python train.py --n_head=2 --batch_tokens=[16384, 32768, 49152] --train_tokens=152000000 --dataset="wikipedia_en"
MLP neurons of a small language model. Each row is named by its layer, matrix (up: input weights; down: output weights) and neuron, and shows model dimensions 16-79. Each number is 128 + 32 x the weight over its row's rms, rounded and kept within 0 to 255.
After each neuron's rows, "fires before" lists the tokens most often just after its 100 highest values on Wikipedia text that the model never trained on.

L11.up636 [ 60 133 189 103 120 102 101 131 164 148 133 134 144 172 144 116 102  97 144 117 157 145  98 115  86  99 118 140  86 172 119 116  97 111  80 157 100 141 213 159 130 114 108  80 119 159  85 134 147 132 170 171  89  92  92 101 102 136  85 146 137 124 138 141]
L11.down636 [100 164 140 112 120 116 111 124 147  97 148 138 148 103 115 145 105 107 139 130 137 147 132 135  89 120 135 129  74 125 128 134 115 117 123 133 130 105 150 138  98 120 136  77 132 154 122 129 130 110 155 173 117 130 103 123 106 182 112 134 141 123 117 155]
fires before: "\n", " The", " In", "===", " It"

L10.up122 [104 162 144 115  95 127  82 152 147 148 180 128 162 189 119 131 118  82 105 119 149 148 113 120  65 134 166 135  99  98 112 161 104 116 112 121  64 123 182 181 142 125  84 132 124 171 106 138 102 112 185 158  84 169 141 122 115 152  96 126 146 150 100 171]
L10.down122 [ 53 115 123  90 133 108  93 130 124 161 160 123 136 119 139 106 118 114 140 147 176 146  98 130  42 101 138 129  91 120 117 107 117 138  79 156 113 143 189 192 113 123 107  83 126 190 108 147 131 107 190 200 110 138 132 102 119 155 111 106 141 105 129 142]
fires before: "\n", " The", " In", " It", " She", "==="

L2.up314 [146 131 159 131 113 152 167 113 148 139 161  69  83 170 121 109 202  95  96 139 146  95 123 115  92 163 135 151 107 101  84 161  93 114 131 123 152  96 178  57 119 123  88 166 129 102  80 135 143 100 125 191  94 103 122 126 121 151 141 185 149  71 188 147]
L2.down314 [141 149 142 166 123 150 150 123 176 134 148 136 107 165 178 107 132 134 128 107 100  76 124  99  63  92 160 128 122 142  94 162 129  92 145 117 142  90 162 151 120 132 105 157  95 109  48 136 154 123 198 141  59 130 137 152 119 115 143  82 107 139 113 109]
fires before: "ased", ":", "\n", " ==", "=="

L8.up571 [156 116 130 148 126 143 203 150  92 132 126 138  73 155 125  72 211 132 127 107  73 107 122 163 137  94 192  99  89 114 140 162 107 140 185 126 110 122 116 127  92  89 133 129 140 143 162 144  53 146 127 154 110  77 105 124  71 151 165 145 139 108  80 110]
L8.down571 [117 103 164 121 101  73 141 102 112 155 121 138 143 113  79  74 158 116  79  98 112 136 122 218 183 135 151 127 179 139 184 145 145  89 127 146 101 145 131 165 108 139 158 157 110 188 132  87 128 141  79 101 124 102 187  79 141 172 164 104 146  70 170  93]
fires before: " |", ",", " ("

L4.up284 [159 114 140 141 154 139  82 150 148 130 119 112 124  94 104 143 214  59 147 139 137 142 129 106 181 161 174  86  97 142 151 118 135 159 120  82 143 163 116 129 138 113  49 128  45 121 138 171  89  87 136 221 140 126 144 152  73 110 143 106 125 109 113  91]
L4.down284 [172 134 120 141 160 154 157 158 134 109 127 113 167  73 118 222 142  54 139 101 142 142 140 133 123 162 103  82 111 118 124 127 145 115 132  84 114 171 118 155 159 144 118 146  85 105 101 141 156  98 107 137 125 149 192 111 134 102 125  99 159 110  81  54]
fires before: "\n", "|", "-", "|---|"

L9.up600 [ 76 145 125  89 101 121 101 149 176 134 149 114 148 167 129 108 113  93 120 120 201 164 130 160  84 111 157 140  94 108 108 123  96 124 110 133 101 121 208 177 125 133 122 126 144 172  75 107 114 122 174 183  72  96 135 127 103 148 109 128 153 110 109 162]
L9.down600 [ 82 144 154 100 123 137  98 130 110 148 144 155 134 124 135 126 117 102 147 147 152 150 118 131  51 121 130 113  77 131 128 123 108 122  89 149 107 145 173 165 141 110 116 106 133 190 106 144 132 123 180 175 112 146 130 113  96 147 100 130 152 135 115 133]
fires before: "\n", " The", "===", " In", " It", "=="

L8.up603 [177 151  79 147 140 173 125 175 125 173 144 146  95  86  96 159 180 131 184 202 123 129  78 167  92 141 132 104 124 118 114  97  96 103 106 117 125  91 110 116 151 130 111 169 159  84 195 113  77  87 171  83  99 133 158 164  55 105 189  65  90 134  99 114]
L8.down603 [ 76 127  76 112 131  79  88 170 128 123 105 150 173 146 111 101 104 179 108 116  97  86 116 125  88 128 140 133 116  78 102 150 115  97 133 146 102 146 102 123 119 105 125 138 170  97 105 120 184  53 181 104 125 120 155 128 149 103 136 164 137 128  71 137]
fires before: "\n", "augh", "ife"

L3.up595 [140 143 103 161 122 175 155 132  77 177 168  99 121  98  54 102 160 127 125 208 149 119  98 122 129 165 142 152 126  94 112 107 105  92 145 149 124  84 129 142 142 134 100 134 124 112  99 135  54 151 188 104  67  83 161 136  88 125 143 130  96  91  98  76]
L3.down595 [ 92 143 164  88 124 140 107 124 157 106 106  93 180 156  56  90  94 136 155 139 163 100  91  69 117 158 138 175 152 115 171 110  54 146  80 105 124 158 164 146 155 133 118 130 140 152 143 120 127 147 148 160 135 101  92 120  92 151  77 116 209 123 132 128]
fires before: "\n", " of", "icip", "ic", " the", "is"

L9.up147 [157 194 125 140 194  94  98  89 136 130 202 132 115 133 114 123 168 140 197 162 103  81  68 127 131 154 148 190 130  84 143 115 112  69  76  73 146 110 110 132 133  71 125 137 143  89 156 133 104 128 182 112 107  67 154 174 107 112  91 101  76 121 117 120]
L9.down147 [ 63 123 108 189  94 135 160 166 160 113 139  90 167 151  94 132 119 124 124 106 149 144  92 158 135 153 124 144 145 118 176 171 121 104  79 155 101  61  95 119 140 170  86 170 179 104 106 158 118 132 153 137 104 136  68 108 182  80 113 104 156 148 166 115]
fires before: "\n", " and", ",", "ician", " of"

L9.up437 [ 86 165 132 105  54 138 121 121 146 160 147 113 150 177 141  83 118 107 117 107 170 173 130 167  97 120 146 104 105 142 144 140 120 125  94 120 113 121 196 177 121 113 128  94 130 165  99  84 109 142 183 189  64  91 120 108  97 156 118 103 155  88 100 144]
L9.down437 [ 79 141 131 102 127 134 137 122 117 158 151 135 131 154 147 102  93 112 134 159 134 152 104 111  70 116 133 126  88 141 128 117 143 133  97 147 109 137 178 157 144 121 130  97 131 193 104 137 148 118 192 173 117 127 104 100  89 180 105 123 137 141 111 134]
fires before: "==", "===", "The", "\n", "A", "In"

L5.up530 [122  99  76 147  98 154 214 148 103 166 136 120  74 143 106 105 142 111 151 166 120 142 113 128 131 101 223 103 184 112 132 109  59 197 111 114 138  98 119 171 101 190 138 114 147  86 151 131 114 120 129 169 134  92 176  93 115 126 150 119 134 146  98 105]
L5.down530 [114  63 128 195 112 173 137  65 127 159 175 169 117 114 155 125 112 114 100 128 101  72 166 161 142 112 159 109 162 183 179  83 118 123 150 189 118  67 131 149 123  69 187 141 166 182 111  77 117 132 136  91  92 130 109 133 173  72 126 140 103 162 134 131]
fires before: " |", ".", "5", ",", "°"

L2.up408 [164 129 115 119 119 172 155 105  83 112 156 160 111  89 116 116 191 144  99 188 129  79 137 153 111 123 151 167 164 152 152 133  74 136 158 132 126 130 178 129  91 158 108 100 154  96 117 101  70 142 118 170 135 130 135 124 120  94 156 141 181  87 125 118]
L2.down408 [126  96 137  97 162 147 101 121 113 106 103 130  52  95 118 117 176 175 111 156  99 112 195 167 163 125  85  86 166 141 168 104 137 150 139 107 134 127 158 154 215 151 128 154 128 157 132 132  80 133 132 219  91 160 144 179  73  81 148 166 152  78 124 142]
fires before: ".", ".,", "ss"

L5.up500 [104 121  91 139 128 159 138 140 119 161 118 100  72  74  59  76 226 100 114 127 121 130  81 150 180 142 189 132 103 137 104 173 114 154 143  95  70 105 141 108 160 165 130 158 154 110 120 149 136 147 135 152 132 111 139 110  93 140 133 146 125 163 126 145]
L5.down500 [111  97 142 116  74 167 106 123 111  90 176 124  49  76 155 192 143  85 103 130  85 137 113 157 158 134 198 148 198 158 177 141 127 154 155 102 112 124 113 108 136  92 144 114  99 114 122  94 157 185 133 180 140 112 119 130  94 160 128  95  63 211 140  89]
fires before: " |", ",", "4", "8", "6"

L5.up292 [153  88 102 151  78 166 152 139 155 117 122 160 127 175  64 110 116 143  73 127 105 114 179  94 160 109 145 141 134 130 114 104  91 142 106 145 126  90 133 132 126 166 159 131 144  91 130  92  98 145 143 149 174  80 112  98 142  49 119 149 164 134 136 134]
L5.down292 [102 162 116 123 131 146  64 153 112 102 177 114 143 161 164 100 100 130 176 122  89 168  46  99 130 161 104 107 110 147 145 132 139 151 100 103 100 174 133  94 150 127 119 132 157 179 168  91 101  72 140 189 108 145 178 123  66 144 152  99  98 168 107 150]
fires before: ",", ".", " in", " and", " (", " for"

L5.up399 [ 95 122 110 146 106 127 130 158 149 144 175 117  76 119 117 144 174  90 124 189 131 105 143  73 149 130 220 159 137 103 113 168 100 179 104  50 120 120 106 127  96 100 117 124  95 117 120 121 127 173 147 190 133 114 135 154  91 154 128 147 106 172 136 115]
L5.down399 [125 161 138 132 100 163 126 140  54 144  95 148  93 112 110 122 184 135 127 142  63 167 140 151 116 181 168  97 168 125 171 109  94 187 194 150 106 162 106 125 135 128 177 139 112 179 162 158 126 146 115 156 137  90 138  71 100 144 149 109 149 150 154 136]
fires before: " |", "9", ",", "4", "2"

L9.up57 [138 115  60 107 195  90  87 116 127 132 151  87 103 114  50 154 154 138 157 174 168 144 117 146  57 131 128 164 116 131  93 109  90 107  92 139 147  89 125 129 114 112 113 155 107  89 152 122  98 158 138 123  98 168 178 196  87 163 138  65  62 119  74  87]
L9.down57 [ 91  94 139 120 127 150 100  91 137 173 111  93 125  86 169 121  64 171 125  93  86 106 116 108 125 146  96 159 142 126 134 140  55 119 143 173 142 136  89 146 127 153 133 138 204  82 158  95 105  82 175  58 125 147 141 121 159  64  76 167 145 139 127 141]
fires before: "\n", "augh"

L4.up580 [ 95 100 151  97 103 112 167 130 152 161 141  60 151 130 115 151 177 118 111  73 117 150 118 134 122 191 121 197  41 133 109 134 117 130 132 101 119  92 167  61 151 124  61 200 106 125 113 123 114 151 123  97  87 153 120 100 107 135 129 149 127 102 163 120]
L4.down580 [108 106 106 134 131 121 162 142 166 134 149  67 122 125 103  98 143 115 100  96 123 113 129 129 124 173 136 156 116 130 123 165 163 106 161 177 136 158 102 123 156 146 103 159 146  70 117 133  96 118 136 118 165 144 134 157  97  73 155  89 108  81 121 174]
fires before: ":", " |", "\n", "==", "uc"

L9.up494 [ 93 134 161  81  92 161 105 134 156 147 140 125 149 150 126  98 118  99 113 129 205 164  96 129  88 126 155 122  83 110 106 123  98 125 110 121 118 127 173 192 137 148 123 105 145 148  95 125 109  80 152 176  87  93 114 108 108 125 109 146 146 128  96 167]
L9.down494 [ 82 148 160 110  92 131 103 127 114 129 155 128 112 139 122 119 126  86 147 131 166 162 118 130  59 133 140 120  83 119 118 143 116 131 111 125  92 145 175 181 137 107 109 100 137 173 112 140 151 134 171 168 121 118 124  91  90 148 102 129 142 131 130 163]
fires before: "\n", "===", "==", " The", "The", " In"

L5.up498 [115 105  84 111  99 127 198 163 142 153 130 137  98 167 120 110 153  78 126 135 159 120 109 129 191 129 187 104 111 109 134 175  82 170 130 141 116  99 160 166 102 148  98 137 162 146 140 127  77 122 111 207  48 103 153  85 118 104 199 156  86 133 111  90]
L5.down498 [122  67 152 182 103 116 163 152 126 125 181 182 162  58 147  99 135 134 134  93 144 127 135 152 108 162  99  84 151 133 148 115 123 111 142 161 147 131 138 180 120 110 169 130 169 174 140  96 102 128 111 173  91 128 187  96 156 143 152 165  97 113 118  97]
fires before: " |", ",", "–", "-", " season"

L10.up44 [ 92 164 154  85 129 111  82 143 156 176 122 132 150 133 155 124 147  96 100 121 117 146 157 127 100 131 172  97  96 110 122 130 111 140 146 150 124 154 172 168 130 107 119  88 140 165  66 135 108 101 194 156 109 157 107 134  88  97  77 160 146 143  83 149]
L10.down44 [ 47 148 126  87 141  97  96 116 114 144 146 140 129 138 168 129 112 114 144 140 179 124 107 121  44 156 152 122 101 105 111 112 141 151  99 141 105 132 193 180 128 101 125  88 154 162  80 143 111 136 239 182 109 137 115 153 109 129  93 120 122  94 127 125]
fires before: "==", "The", "===", "In", "B", "A"

L4.up181 [ 91 170 151 138 146  88 110  99 163 107 141  68 129 144  91 126 171 129 128 141  63 134 106 165 123 152 187 144 127 128  85 118 158 149 127 118 165 123 181 109 144 130  42  87  73  94 144 171 128 160 164 135 108  58 154 139 137  97 149 115  83 127 107  96]
L4.down181 [156 149 176 139 114  83 133 196 147  98 169 164 128 112 151 119 201 153 163 143 106 162 128 115  85 165 136 138 134 154 138 134  93 169 102 132 101 149  99 115 152 133  91 137  60 129 185 125 175 182 101 128  92 112 129 150 122 179 100 118 135 124 119  85]
fires before: "\n", "-", "S", "F", "=="